Part of a small language model's weights: 6 heads of 32 (1 for keys and values), untied embeddings.
MLP neurons of a small language model. Each row is named by its layer, matrix (gate and up: input weights; down: output weights) and neuron, and shows model dimensions 32-159. Each number is 500 + 25 x the weight over its row's rms, rounded and kept within 0 to 999. Numbers have three digits each. A neuron's up and down rows have the sign that makes its largest values positive.
Before each neuron's rows, "fires before" lists the tokens most often just after its 100 highest values on Wikipedia text that the model never trained on; "fires in" lists the words (lower case) most often at its 100 highest values on Wikipedia text that the model never trained on.

fires before: "en", "c", "g", "ing", "f", "at"
fires in: "been", "became", "being", "began", "before", "because"
L6.gate680:532500458474505533485477503527481473503511523525499499494499492486504481489522488518492498475519510500541522519534523534532528476481484455514544460505539501486538493517479484487500515465494454486516502508531504494490503518495480468567531499488512510481476510479485481551472526503497497495511445499506534504484508513487516544534498539510531511508539474482458473492522527543480494466479
L6.up680:521450483497494525471530532515474503524502520524524542524486500458515519483493492506477499489507528490508521536477593557488524452536490461492520472515523528477541500516506490464490520465488506504525497526513490498470471510513450476556499480513506527491525497525517508514499571540517492494497526491523509523493489497507529494564509548507556504500510470527479473511526501517471508515510
L6.down680:514496480503531521459504549559527483488512549505481447487439477501510501480510511564500506520516503488513504521468473533499531505481489469484511461501546499500530494454500506503545504492479489467451495496533503497484534494510506502542493500510491530494450511497520517512460549526502520485516524530489498488517464494527536529545460477511523502491491520506463478521544510580483490497493

fires before: "ber", "em"
fires in: "october", "november", "december", "september"
L9.gate203:479510454512495487463523495465488480519469483512497505507470514487486530513529527542516519515482482487517464477479509496465554481510556500506488466523494541506470494485492489512520513551457490534507537488510477482495447490486530561511512502532452505445473519530505535526489513470481493503520458511551499546509503512533498524516513528451491495495483511491480523492482517441484485506504
L9.up203:467515469521479510544500500494491470516489516508510480501509485447493496505555529507517510540489498470528497501545521504479520534485525491484481482512487523505499454494476557520492495480483526486493502484475474488482507522501508559457510496530455498442479557546457546471494493494493503486481508496475501450522500546486544517488527486459499523494493462490434510500492504539515503475476
L9.down203:498474533504500504514509491479527515501463503534510514537509489518502520493556493492520527520499523449495526528457494479471536513502554490491513472489492500490462526492511512505517516504436538477466530471506514461524473432453489532499506489501475497489504495504445513498458491456476483508499473535491487502491509491527471502493487490472526474506496511512473516522501525507512519471521

fires before: "o", "n", "ct", "g"
fires in: "also"
L3.gate593:524517518498523442482485486536477492449486501530491551482472473492539500536512521464477503530504511473523499516482506485512499469524506493539520474538486511475517524490502470544533526510490530506510460519498505509480485522508523495519494527461483493464511537547515498499525510507508482493476509511514474483488491502479519472521558467520473502493473469508522504553474432512516528514497
L3.up593:497473532523503478440478508521522495420480462531473543489470478548546496506513492507485492529499538473538473539471558465532501463515479497514510469504518484441506500478524510546497512532455526514513472468508528492492483514495533490473506494484504509467506540565486505491487521503496536507473505500486437495480456518481527525514522483530510473509483463522531500521511446482488502513528
L3.down593:482517517507512509482494541532442491517478520499499512465494478452513467517464500509527504505498459526507498538514497517510526486512491537537521487537528493502540545520459478500480497501487510491525441542532491536467462474508509516492496519469506481509551505481520492498539505494497435509500454488530530492512482511500564466496485546524487551510518492434492502502470505525520497543493

fires before: "e", "ing"
fires in: "have", "made", "having", "making", "make", "had"
L5.gate317:528491512480544515490471532494541521455533485468508447511501557495483542511524524507474506486468494493504542525516500516513480490479490480490490480494548511504538509498520519491498502515511493503538501489507505512529504481528512484482559475468500492526508523507475502516528534526490469517515508480529525526448488497506468497503554511456515459477503485549512491535554481550478525513478
L5.up317:515490553486528491528457487519505475487521500511501501488482523511486553504463514505498478511534498491529502539489515491532534535506543466495512500511491531486554540487491507494509461484490523514521504480491513493447501520563510497538497471499530516504467475530511492523517517515471508473501492518503496543517497529506540530504513514532538488519484502499511514501487574545492460489535
L5.down317:519520520495491501494544462479527509454493508530475524500507507509498483483499448536463457525494490538513493524525522499494508525487500546490498450476532481452515495457500510468517472503435487518486515496518538468476553533506512449536433520534504520462489514471488491505497500510508486464495491533475500487510490542495561521546504517524486463511479520474522476494480535533444553532526

fires before: "e", "ing", " be", " a"
fires in: "have", "had", "like", "having"
L3.gate685:528495515449483553495512483468472455492522505533524481531498494556495527495542506517526495511501464521505513488506493513514541536477514493508444504546498512459476482515476552483466523492477518508486504480519505501477499488503459464489459485486473515514486494445487503475539506532500480455488493524477498497483477535509507509498484485523508481525509537473498498506507504531498477505453
L3.up685:500526523462477551493498512476513507488499491533461436527503493513515518484510489510484475500504450546519543483534487547519513536465488502496480536484484485474500554521507547534474474474463505511506498504445471516488488522528456483483491481508508548470493476499509500484524508559472495477503562518496462458487503531493488487532463484520530497529524506512480413521530527529506471513486
L3.down685:526480469485509498506529484478475503486510497502517493511468508581513518498496524500519491549476452542522495539505524520465463511472494471513482481476549502496527479488533524474485499511527503523538501528531554467504496523503499494512510462540483508472485530506451525518532524447480483499536477559527524504495482556477502527516536529448451491512466497486546511535507479514526496521474

fires before: "o", "e", "or", "n"
fires in: "two", "between", "network", "township", "town", "current"
L3.gate555:493490515485497471485531482505488508485472529459531482460533502517510453517461488526533505537501447509543468520527515444473543523547534500516481499534505535490496512518499508454512493498481489511525533483474464513492490515492519534498480507513512465511490474493552488492529481518513524486489470475500503505523478452481502489507457492520477531449495502518545518477498545523466553462532
L3.up555:481504490507520540507464479479493515498490473508527503484501477485469467502494502451515452499521500510515490513470463504514454495496522457492500497519498490502489486506510458518556498517433476512481508460522512561483523532512495491521485512474491520528527476477497491491479484511497469473512507454473562508473492454494480548481512511516519520474560537495483499465505481463490479501472
L3.down555:487441506497496500463532499505482513488454483482549537527497533495495471484499513521496497546508492458489527532521489473514535491500483548491518474492536516491494487504548493522520530498499487537508480525502507484517485473465492493505502444553504514546529537484459478488508465511498521516529493496459480540510504459516491485444553541507508522512480528530530559459446519508507510470481

fires before: "o", "d"
fires in: "also", "third"
L3.gate439:526494481486469523510537517502443501459486508496512528496490492516492448515511493475492516473523528531496525500496501496535499497510488493510488516512538453520490492532481501503501481534529506500489475470462461473485492479539494497456508514479472498479512470523448504488496535505512523519543486491469517498515499537494492483514490464474535461510500546535523524478521496513447491491510
L3.up439:491468439472478488531498507497471506476491467529499558457524512500502461470499490493490511513539524521512479578493521479524475518486489508537482545504481498493461466522510532432526525518503508507478481507462489521531471484490516531497487486454480512467496498504516497454520489505488516537512517516506544499505517570482456528490501507515494525471511509526520532505463490525448512489499
L3.down439:464526535534545511511491505462536514465486535485496487441515488462541540506488487486467455480471538523504496498506529485495514500491492457524524467479500488448464481518512480481496461500537510498488492458470496525441500484506535537544519473490429492485478488504496529508518499487477544563522547506523511476478528527476508520498476533507475506498488481498502493501510528498503509500421

fires before: " a", " ", "y", " in", "t", "g"
fires in: "an", "any", "another"
L5.gate859:454486477508500480476505472477525560512515472499510483478446506510493506525499474508464472510486517494504499503516519498486501502512487507500522513548500509499468538511463509536495508479461516484488520527526518485497481462526524495538443497511523509498452527483521499464514515536513487483524520543491517464527478506498575512482490534476529478469507504539529459498470537527503547496500
L5.up859:467496525535514517509484444465481555524518512491495472512446517509516498504502561484492487460457496463498470556544483480520482524511493510476516535542510516492491512496495517460520490500484452490490545524498528494500520489495529484496482520429550530545473507478507472514486516531525480485496474500484475486476484508491479501480462499462480469503488467479488531514515514481516469512538
L5.down859:476492493510548488513502500508501535559499514541468498551451508478477514531485502498476483521495488485513505509516471497487512505478573512500498473521486487480536520494513518488516517495491482471507496521490421494457505514462505501476493506502476491517468508480530498425534491569533458479549535512505486488486515530483569518469524546493482473517487499514524483501512511486516554515529

fires before: "b", "e", "ct", "u", "un", "ce"
fires in: "february", "june", "october", "april", "august", "december"
L9.gate34:448465505534544482583523479520561486479504503521480527522500501496496503523507530520454517519489492461523501482511478486515475495513540524465489492487476477506509463490481503552497514517499501522455463483520485511512491492488540514515493485470530481480525510490474490507483516477531521482514494496506504487485514506508494470467524519507500557484523445504482513507472520514507544478544
L9.up34:528493505524493489500484481527439488512498528461479513496518455460512488511496539521499469548510516484517483512490530522460511518501503493496447442496509497529527498535491544532524474529480516488446508527486519512513471517496516539524517500526549535505503515546480482534455462559520500459518486525570550482474458501483464512493519510499545525492495487505505518497482534497509517494503
L9.down34:493501481534512523502480525481481460476479486499512517500530488506489496530489534515459518527485502519490505469493515507487466538544531456460499469477472489470470507473483492475483467493474552464488506505494530497491506499493510499502524534525504515521505492510515525469532507470465531481552511539522527501482538520495491500470473511506517528523505438506488524469450531493541514524511

fires before: "k", " a", " in", " to", " of", ":"
fires in: "released", "years", "back", "using", "being", "used"
L4.gate248:468482515524448471460563477505518475477490480497448506509524476487532506522483526532522521501470483486500498505469569467474491514485524497507451519459505471504507491507483522490505447480492513509497505544457523520512500432500493501469491532477481505497502466547509544470502497507519510512524475514508540495496495474538501492494497500483511556528477507506508488512561508506474501485517
L4.up248:495485520526446506474519518521476466476489487497514524530487514517541473446517436490439486534509504464491542491494484503471478538473504486516473487492438535492481518525466509523525497531510500483495500466469549523528500482524493476538529509503427506484465517521510516522546494521472516522530444490501500496524498447467462463529494511521455540487502479507491524472475494517533534502496
L4.down248:486508461487463505462480470486469504489490470495523509454513472499472489489545518519545504527553435486506519483504514430497524500474473520436522468456512473481500512528531476488510525510465484502494468518510498476479473493449499482486508548513456428495471482545545560533523476498533463504507505516518458467499489515516475510500493513489493486492439487528504503513482489503521479517520

fires before: "ary", "k", " as", " of", "e"
fires in: "january", "well", "practice", "nature", "centenary"
L3.gate61:508538478503510531499487504474508484474491476503533485513531541486516485518532518530522488481482501495494501543523479535508524479492533519508541460500555530502513526504459511482524506513519521470514533512482483522481470527541499495502469500483531472525491516522545538511475511501491531485505473542522520463485525516488476462519488493468492495464507485479483468528482494473534484495499
L3.up61:536467525482551510515512508422499516536514480521446486544463482539494509491495521513500514537487482497514513544431499471508460490546513554484478450478539513482486469458490521513506504506567498485503505533509506502483499498491527551504506528521457496507499541449492492479510541507542502499472499471457525465480519477508488472468474513478460526519459460474467475489536541492534514522508
L3.down61:500478497495473505513486523506501515569470499501466489533435494481496475494514505515524433494504475482468500558546519542536524518479507460483477500485504458502460541509491512523493532503491515491445466500516510541521501526523510511520533533499469501500481533493543486450521465531517528462505530462480453455523534525477494481539527504476533478505486525500527522502557511482480505503505

fires before: "o", "t", "3"
fires in: "also", "1973"
L4.gate783:517531500488485491465453516503474451478518528507460494473491534504480507554522497497440512500461413502525507466508505510497524493466513510552494507471459542525448509505488490508502486492507469520507497484531507483515505519472529462465502455479475515493506513547496490473500505497501503502477498515520464527509452505472509510487525477523470486511489475487524459463505526474527501513512
L4.up783:516494475463535462435506503479531457466526489481504472516504494553471509521495505507478517518467480517516482522513510534485521508476504489524491495516490476517479493495495437513511461493487549487543462461524506472519510520480546500468553493467482468464519510484476464506527489475484550516521529469509487514523489498536502472511536515475502509506484517533522486498492519494525493514498
L4.down783:486521477522485480488496435491503522500465557454535524496541488527509468533529472486484536502511494513433457486483488533475483476490526493491501450500528513501498472519503513512447524534508537503523510521517462535517519488508501548487506492422494541505474502525495455483512513509488495489540487462475513505512486485448519488530524509511500535482494518498493499487497493455502461495492

fires before: "ce", "ep", "g", "e", "ar", "ct"
fires in: "december", "august", "september", "april", "march", "october"
L9.gate635:497479515508470492527520506541468475525500508472500516507492515503519445531501534518474509528500491501529479484503493514446529520509460528475443555514472534518506536534495533470503500518430512499491552453458485489476474474498492542483509507485514541486454504496446527507462517502523448488541466526500484503499501507522499491466472505453482529527454449504493492496513511470482506463498
L9.up635:482502513501462522555516503513525509510496448494485530533460500540509548484467557532500508475493481496494477524517500506469531506503474431526480510471470477514487494492498520538543477517482509555462531480515481473494495501503443518526478481523467466500521502442506542504461489540508485499458492458473547492504540497526492503492506532486498519465475476502530510542468502482481466510484
L9.down635:512519514507518508505494520482510443508482473496534520518510446511551497486514552458499514520481470493506481474505492478464526514525482466509449536482500535487458498505529553514504525496526497511503521494501517516507456469528534525526541482528526537444497500472483515522433518498480464540494518492515494506522498476536495546472530532507515524499446458482478493509507524501468480523496

fires before: " a", " ", "y", " in", " e", "ot"
fires in: "an", "any", "another"
L10.gate143:506472432510500515483522499510478499514518548519503487512504484504475497514492512503491512499474516525451525534512497518473499528529508499490503503490534482458508504544489501458512508489518472500514456514508481514515504499492532507527501450485490514453476542490493504457497522532522451510492542488500519487466459480516508481486523524480504440494500510525532519468508487465529517504544
L10.up143:507517470528522460470575522466498525528485505498453512509515536474556481537483512471511480513516518504528479462521453517495515493479499490513498463508490510519502458524504501518498549468528510505560508541482478477512504496479540500502461503506478481503522531477532497485510491521530458470502494530553478481479497540473514516435480516507544526487521454486509504459478527473504511492492
L10.down143:487490450533515511457577526461469445522477519512576517488505517486511483484528503467555512497534504503511509454499507478497516516513515509477485471528498506494484484518526492459534535492520536495566479509476530471542511515510529539505510505513445522503503510478510445497520522494475464499523496499459468481555515533507535501473497528450514467488491492506509550493492519475496524545498

fires before: "ary", "e", "is", "o"
fires in: "january", "february", "june", "louis"
L9.gate674:467517514517494503468519500530482488456485496470481508527474554485538464471532494488504517520509506466504467552476504475509517516461475518461508526515492537510468532517481522479462547472502486456487537473495487516468481493497522518513516510523528486500470520474481525496464463458530520508480531511502520501493508476508456497523462478425508525521523468515507513461495473477500499524540
L9.up674:525525527478487478511525501530516474551519507529477515523489536502472496513475532504507515478528508518483531470456505497517550520496500470490534518554535506500518483475458540488525458483501536545501495506495523476506541473483429451504503499486468496500507482529463514503501506529476515469567518507507554497471517488535457501479483474525503515474457514465472509506489535508481470523509
L9.down674:514461542479520475498480534565478485521475488496447426553508527513487499450485507519494471517527499470493566487527560503525511493504536499500509496482497525504505548473483500491536487483565502496504485536507501517480485518475520525542476525501505527495504528463486528538483487515506482479524524504525527487569505488507442455490504532490498497494493465517488504505520498518495449527492

fires before: " a", " ", "y", " in", "n", " e"
fires in: "an", "any", "announced", "another"
L4.gate895:475515547512507490473497496467493576523514544505497505525503485547500512513524521452505506499450492510511560531522535510531496493503524483502520504545492461491517535517498502505508512491469493551485490510507536514474539458516544484443480472492507552476468539498528510533487510488503482464538539489519508472507484504466499469468443429496518510527480493494496470513554483480473463501487
L4.up895:459497575508491497466499488479494576504502538526479512510500483534494523483503543493491472494490478509503535540503495458549500513483531506494528510518501489479479543563485495514497493496483502529433497491494533499468506467502582479500447496473515555498483494495517504507507506520513488449520517475527513496497445485463521492481454481501537519520490469484516470497532486490506468506487
L4.down895:406532457513507481467524493514479523513526510502499514539473477486483490514461533473511479492487478518531515516524447475495483508467504522484529484480473496443493469517490493483498499496484467482470539526462514503498489505494512498481503454470484505490529468460539531465522459536545471493515466507524505470545527536501568523518531478466456500518470509489527486472512495494526523491517

fires before: "u", "un", "p", "iv", "an", "e"
fires in: "june", "received", "july", "january", "august", "april"
L10.gate791:545538491480483503488539513523527486504501513477498487501484463483490477493489507457510500510485532500539492450492508518492505515520542493524447520483496530496485520547489470494484519511445475548488514498493499471481428474547546479508502513493511537454513509469466535518472509491492480506525508476489502547499487538529489533491536542498521525507442478525524492487500509482495486514516
L10.up791:527509515522490493478525447486547491475499506525497520511522471492478519478473485467431484467466477485479512501485486537485498535502481495509508536485521477567516525487522521512423475515449471508492484492467516484512493493453521484510485498561506562511510514500463503473523469444516506508501478508527539515531538511546475497503524569487514546494463477481497522464519504489513536503459
L10.down791:482493459486454494506516488497470526498494506514491474496520486522464473523503499481485450479487456475538489503510491516489469526526490511521507549473515482487494500514506484495463465479424527529456494493510502525472543503495499440497494508493462519512501440506511495484519516485490565481494487529488474525492504504515433486492519554565479488466555465531503524472484502492489514477510

fires before: "ber", "m", "r", "o", " |", ","
fires in: "december", "february", "ohio", "africa", "sweden"
L6.gate804:448507494518493521496530477497517508520520477463471506548488496500483455496518534503501495484538526493526503467472513528478536489504456497481482497506494498494503500501512480541520452554467506492515531481476491513518452504511503529531491517502534502501501538505501479478535514490531532469489509517528499528485526478567494544530492468482521477495485470487474504496504473505520496548523
L6.up804:523491470499527441516481503452497522479502486435524522509524471503515458474536515494510546540477517461502462509482529483459515532533491476538453500494464514488466504510539485497586506513516520545517511494492480506487526493518542493508476503504512483526496492497545490513537525493506464495509511499494486496499494481499484500523451501460515483504508518475497489524495500515466509497468
L6.down804:471528504513496484496470516488473483431515440526523521500475475493490470490539515489518535479462480481516528504511532515531511519476537506499480467486521523509498484534496484500497498529486516548520447489503488474475484466499450516523511518483474487514517505514523521461534525526503481485531493472534486500471508522484475512484494466462519456532544462479492529515499509487472529502532

fires before: "an", "ly", "ic", "e", "a", " the"
fires in: "american", "only", "on", "one", "office"
L6.gate976:490527500496541489517534473539518471496480489506486475519493499494494502493516516516529491494501471503489482518499482514519486472526502501441500512470550509520491501516461494513487544496465554495521472468480478558501529527491499511480513490548493530525481475514520484524487505488516495515515458515548481532539510445505487489543541478502464492493509516514500518517490518509465511485458
L6.up976:493511535474498495500474502492465466540484476460488442481527488510524520529514463516536479528495483478463529498532504514504477495489496502528478541490475507534528496460540502484495528476498477496467458509488473536489513525498537516513507462498450520525508495534495486520447508548481488489538519555521486498515496479473502484480532510511478495497522512506485494537480462502463449493494
L6.down976:494506503482477458512458493516513529498475484466506492481527485475495518529492512530492526519486530501520525488503479529484541543519477547499513514519489528505482488478541506483480526543498514506518467483488444509449526542521455460471542500501466512474475473459515542472460502495534547481493528498524473511523525518521485494507502493538488469516490482517509518471513484520489482495518

fires before: "o", "e", "s"
fires in: "also", "along", "how", "however"
L3.gate606:505551526502465464516512504522524524468515491496521460491524518510517496473469504513473491504489465539500473492496539516492522494488496539490534431483500521525516544546488505529492488484522491467458546525515497525479525479552497505453539483470514501496456512527504486477481555508476497534490482492524454495458523472537507499496536473528491479498471530480494460515518503471472497513530
L3.up606:517513467499477495471495524464497539481484499465506500465497544525510497523480483523472554512480515463535567497503529559503521519447515466525500538495535525530534531462467463484473469495474504514507499541500477485536481511503520529508444456517493493481482549485461516493518459511495483480470493498496457524517519507507502510500523506491486463470506476556554480518518517491508477498500
L3.down606:537556533488443480509480455513507489463468484440502489494486514516497476466473469503486491526492523466448498478537503543481469526480488503499507475479522522500500515512520477471490485516498521462459469534501508550527510471486508525498511502450484518489468473497445501484505506481479466518548463522492490543484509508457467479509544497521537491548508500502523500523500487516496512490492

fires before: "c", "t", "en", "ing", "f", "g"
fires in: "be", "robert", "been", "being", "before", "because"
L3.gate472:488533517459500516502488493482481505466468515519490480503460475478526452505498471487430483518475475561460493468493498495505544482522474506472517449506543520516519517484465477499495550512506493491509473517494530532453503506468492501506488506491513491506528484524493500476481497477518497472531461520528493527489483533478527535478512498498559458505475403496463474518520556486480511486470
L3.up472:481496542494500487526564496537499479492480476542493483488472486498481506487533486457499501507442489543465509532510558515571533520518477468511502471501544479515521527470482488464522501520470518482481496524515475511497477492499497514525484500459503491522505513514511478531496482519514471521486470478468506488483506504471524512478540509477543475469520459475503456501546491514461462531514
L3.down472:527474473466492481503506502508478513528492518512532500513460519514473455486493484428457503507495499528477505480499458529468543523534476558491475490497519516511521486485476508533512516482536518530470490536512524542497498540499502507508473527537540496510499532510520479500489505503499531462537491500531490506538509547475556533511501491499532465508515422519459495514514527508507467478489

fires before: "e", " s", "d", " t", " p", " is"
fires in: "this", "three", "third"
L4.gate614:466501529514541490492513533460520530468476563495521478488469522538514447553513530497511496530460505521522520523492467504510490502474553501480507497498498469446534490536482481540501493506485500498518531468515484493496503461510536522505513523520509482503501504544487492475463549505481503489513458525492537485482508516493480480546515491486489522500478525520479559551531476531492479468462
L4.up614:513464479495474460465453503507463515489498481529473516521448528500501526477499473533481500481455501497504523488478502508495482516580490551522451489506510486483526510510488476537483472534510489478473521486511510529501507447483516503482498510463537477475493502509537505481485451486517493499478518475505470460492448448433487543484500509496505485505511519491484479480490540562475477542486
L4.down614:525524488522527472483477486507494481555491528505483547527462521464498504551426521499521530464532509510512486481511510523524463498495469479487512491541521499454499520501482469492480508500504540484504524496495500476500525469480508530526525451466499518538476489493509508557540465556489482504503512521502512470526480475496496516488542516489505474488500455458490462554492542530496506490493

fires before: "en", "c", "g", "ing", " a", " m"
fires in: "be", "been", "being", "began", "became", "because"
L4.gate723:497519518526476489480519501489515491538509551512525492524500482526481474474501489490535533491514551506531502502551556511493526483508471447488526481506522477490543509486526480455520506489548431518518477530533527475480512519500460498523494481487549505467489492500512515480480465494478500514487508563565513478465502529516477524506461541507528511549509467495476533471473488503471501532484
L4.up723:473501534523465499512531504493542493505513502463526542492495479509487492472526491488515494475490522541435489477503535556500543506530469476516509473490467462501525479523480484454521498484535490551494497539546516497487543496512483510513503544531533473517508504527512531441478499499462479489477479509528523475473517490507528515539525534520542528535501503489495519453542491491518452541476
L4.down723:486502457465467528462482521541487489544491499501515517496467506462502490459500506509477500499529479513514530503525546480487530459528491488471449444475533497475524462490465504469583513486536462501491531515539532469477506522485533506524460531490510494530517494484482504503470473492516488508495512548587515488553511519512513516517516511538509476496488486505496474496541495506495471515496

fires before: "en", "c", "g", "ing", "f"
fires in: "been", "became", "began", "being", "be", "because"
L5.gate430:494488459520482499485478522536530479501519521479511504444526515533550488483576473476519467511469510499477567530520500471490484466515472519552541510508509508519507534474552451490499501497527451478512473535505473485506481509508487513465460510491531508500488513478485494471448495485480494530477512507493519531494510531510491518593510501519540485490553509484491473514556495492510479513533
L5.up430:487488503487527508503491506510509533516497506504517531500482488508500502474508467451477529491540508503477502532516563511542561491519467444497478508552527504488523479504498476496511499484548467516490521510474468530492495538518525478449473493518496490515492524524519519500489494533505480546550435466475527558497474512445565526501529494507511536517476505502508494487482549548502499526470
L5.down430:474502455495484526455488513520508521507485509469511476466445525481529503462527470471503470520494518473491545510490530485508517465525491507532498457540490488484520536486546489469501508483495465514501493512540519497474506521468523500481485470476511537545491543500554486497437523509473507475496471528529517491532514482503519539532490501521508471489490549539482510515543509515510497520520

fires before: "e", "em", "ct", "u", "ov", "t"
fires in: "november", "june", "august", "october", "september", "july"
L9.gate30:463528501515480495532483496546543495459527493489475507484488462466477485501530557508456528511514466452525494533522503504504544513520502509510468447526477486493510514508452528510503491544499518559430531470539477532520472489515526513475474465513524548492484498530493496490479468532482516499485501496492468535479482554527479489477530554517521505501483485519495517498507510512508517534532
L9.up30:534485523513523508525531478510478499476502528515529488503484479494507480478472520502487496498532519505531478540468530487493469519488480517489454491515489457550497511513482529517527494525438520558464535476539461467536461517495546525533515466503511510506491487481492501541460483481504497475545509490517526492511479548521489506492500501522510509480481436480494522484527501531546534526483
L9.down30:507477522474475486451496488470535519490472511531510489507507487496526473514531537488440510530500476466524508484480530494465513541515519502532484510508489470458450509496506538488524478518471527521488550498516483500497489493467538493539510485448490516491523460503501494473454506498467508439498501540519502485510521470538458496529468550500493499485459493479527554490476496501526459534472

fires before: "ic", "is", "re", "ir", "um"
fires in: "music", "this", "three", "album", "third"
L9.gate416:484552512480449506491538511518481470484527534530500472536457492486497462505504539523532486496457493538503501494533544474530449482521470462465524446448525503504486498466480500488494499514515477495464482483491520510499499507498504444507521473489497535485521478470507496473483490526482538495496519538507510472507499501506501481460516496491532461484504541503479486521476501504532496498477
L9.up416:513458486509500514492491477481458469484504489496464511485470545532482509535508494437450472506473493479506471520464474470560500496497489509472524516506461493485500497457456514480457547500487537526501472512469502473492504458499524482545520496526518480516507512491476496534524511567474531514476536540478517508498487533505478467539505518500504510503485504479519556503511466489480527494506
L9.down416:491492478532536488523525468485509510517498539525494485481475488539514451472508486489465507537508505496500528468489496505518489515443454488490510519480517518485511491509550484528473517474478532415477484480539519481499539484524505499475506469470524518492506501517491511439494473516530531510489484528502510561494459483521493474496446552528490457500524503489502495486512448479520548522492

fires before: "g", "on", "ur", "ce", "il", "ear"
fires in: "august", "century", "season", "december", "april"
L9.gate887:480510514515536476508524482561513501477489486521463515477474559491570513477489503505542488504481487533470496507495524505511520498503498504493502474454487486511489517476543514532489505494434488581510506483499474505502508451519486555470529514532486489470506457495501512482481501476522469469480509504525466515548484452506486555499481509471547495504463471525517465516513523481497476537531
L9.up887:481501508474501496484490543513498501484495522413503430461487511488484511497486501469512516550533488507466486470493503532460548484557512486497451519528498506504533527508518518496492483518493491531496527541507490490542487471484483539504484551498508525487513493525447485489498500485501499539491510465498441501435466497531459522472506508508460478507495527465518514533517497492493490491496
L9.down887:500483520511511524462509487506469501490534488490522499520531526490537459534501521504528501509474526513492520493492486500450456507499486516489534542474505496510509498535504546502516426461483532521477432510482527473512550506459501515532508505534519527506499516479498531496451508511500494492552530554511491530473461470503475514470556474514498459488449478505522480489517528476532500540490

fires before: " |", "n", ".", " A", "2"
fires in: "8", "9", "town", "los", "15"
L3.gate490:495483528508513552510531489525539500522473491486511533451550535510494478511472528524502527556472497533464461503537465510481478460478477480477499497465516521484507524525525486535501530505506516520479505444506455550490519523523464497503500502486515488462485487478523505501516524536479531512506515457494506470477481452526475451474494481498491487508475488492492519510473502487468509483516
L3.up490:491506567520496531533535496484539544471525496525506527526510491517545502498553551500501509504501468528464437498495550492485488548506488546477496528488489490473564522479515493542490485509497480483498510489523517478481453479498492487529544484519499539506538520539488493477516549503476513527500512485478484438533530512524493442441536494491509496514451521519464482521546473538498508484513
L3.down490:461493462547519520511523449485481516526506489530544513487530490515478493454518489528485507520513477486514490506433520478447499476458523468537541474505504519524502469505467539473508529469485508485498557431494516498485487526471434518522532457532492470497471499480538502470543475479505489466519535469501513481512508491476497506496518540480465496505500499503475500483525494528483493510511

fires before: "o", "n", "t"
fires in: "also"
L4.gate270:507507514507520539540472507503463511488470530478508493497482424514519459480472522534485489477479530495474459524477507488512543495510514503496492484470516504473475485506492503518409472448518472493509444506507492516526453487506498516494476480455524473490479535513512505497501486483566490509475498498512469475464505534525497474513501496479469492539526489489500487481488522470463543527530
L4.up270:501485513509459472486487491523513518458550493485515480497494555542522496498498532465520510512493517535575472503552548500524483510488491519487484498495510503492492520496544479461506519461515545493474507493454500512495439485533490533492491474462468556488502501462473493503513511512551526476495466499480495503470527541566489489482498488486527500464484520496498493526477458508504523526511
L4.down270:465490473511506538546511520501487539468484501506518515517479515523496507529531463481536484508485492519519479525490473495500470479507462453451508541490497468499489493458524508473515458484468477483514484503487508513501452519519480519512490501481505496523508535481470468494483574533515574485517507502521499527517496508512509526543514454490493511482468514442478528522524475511550510507509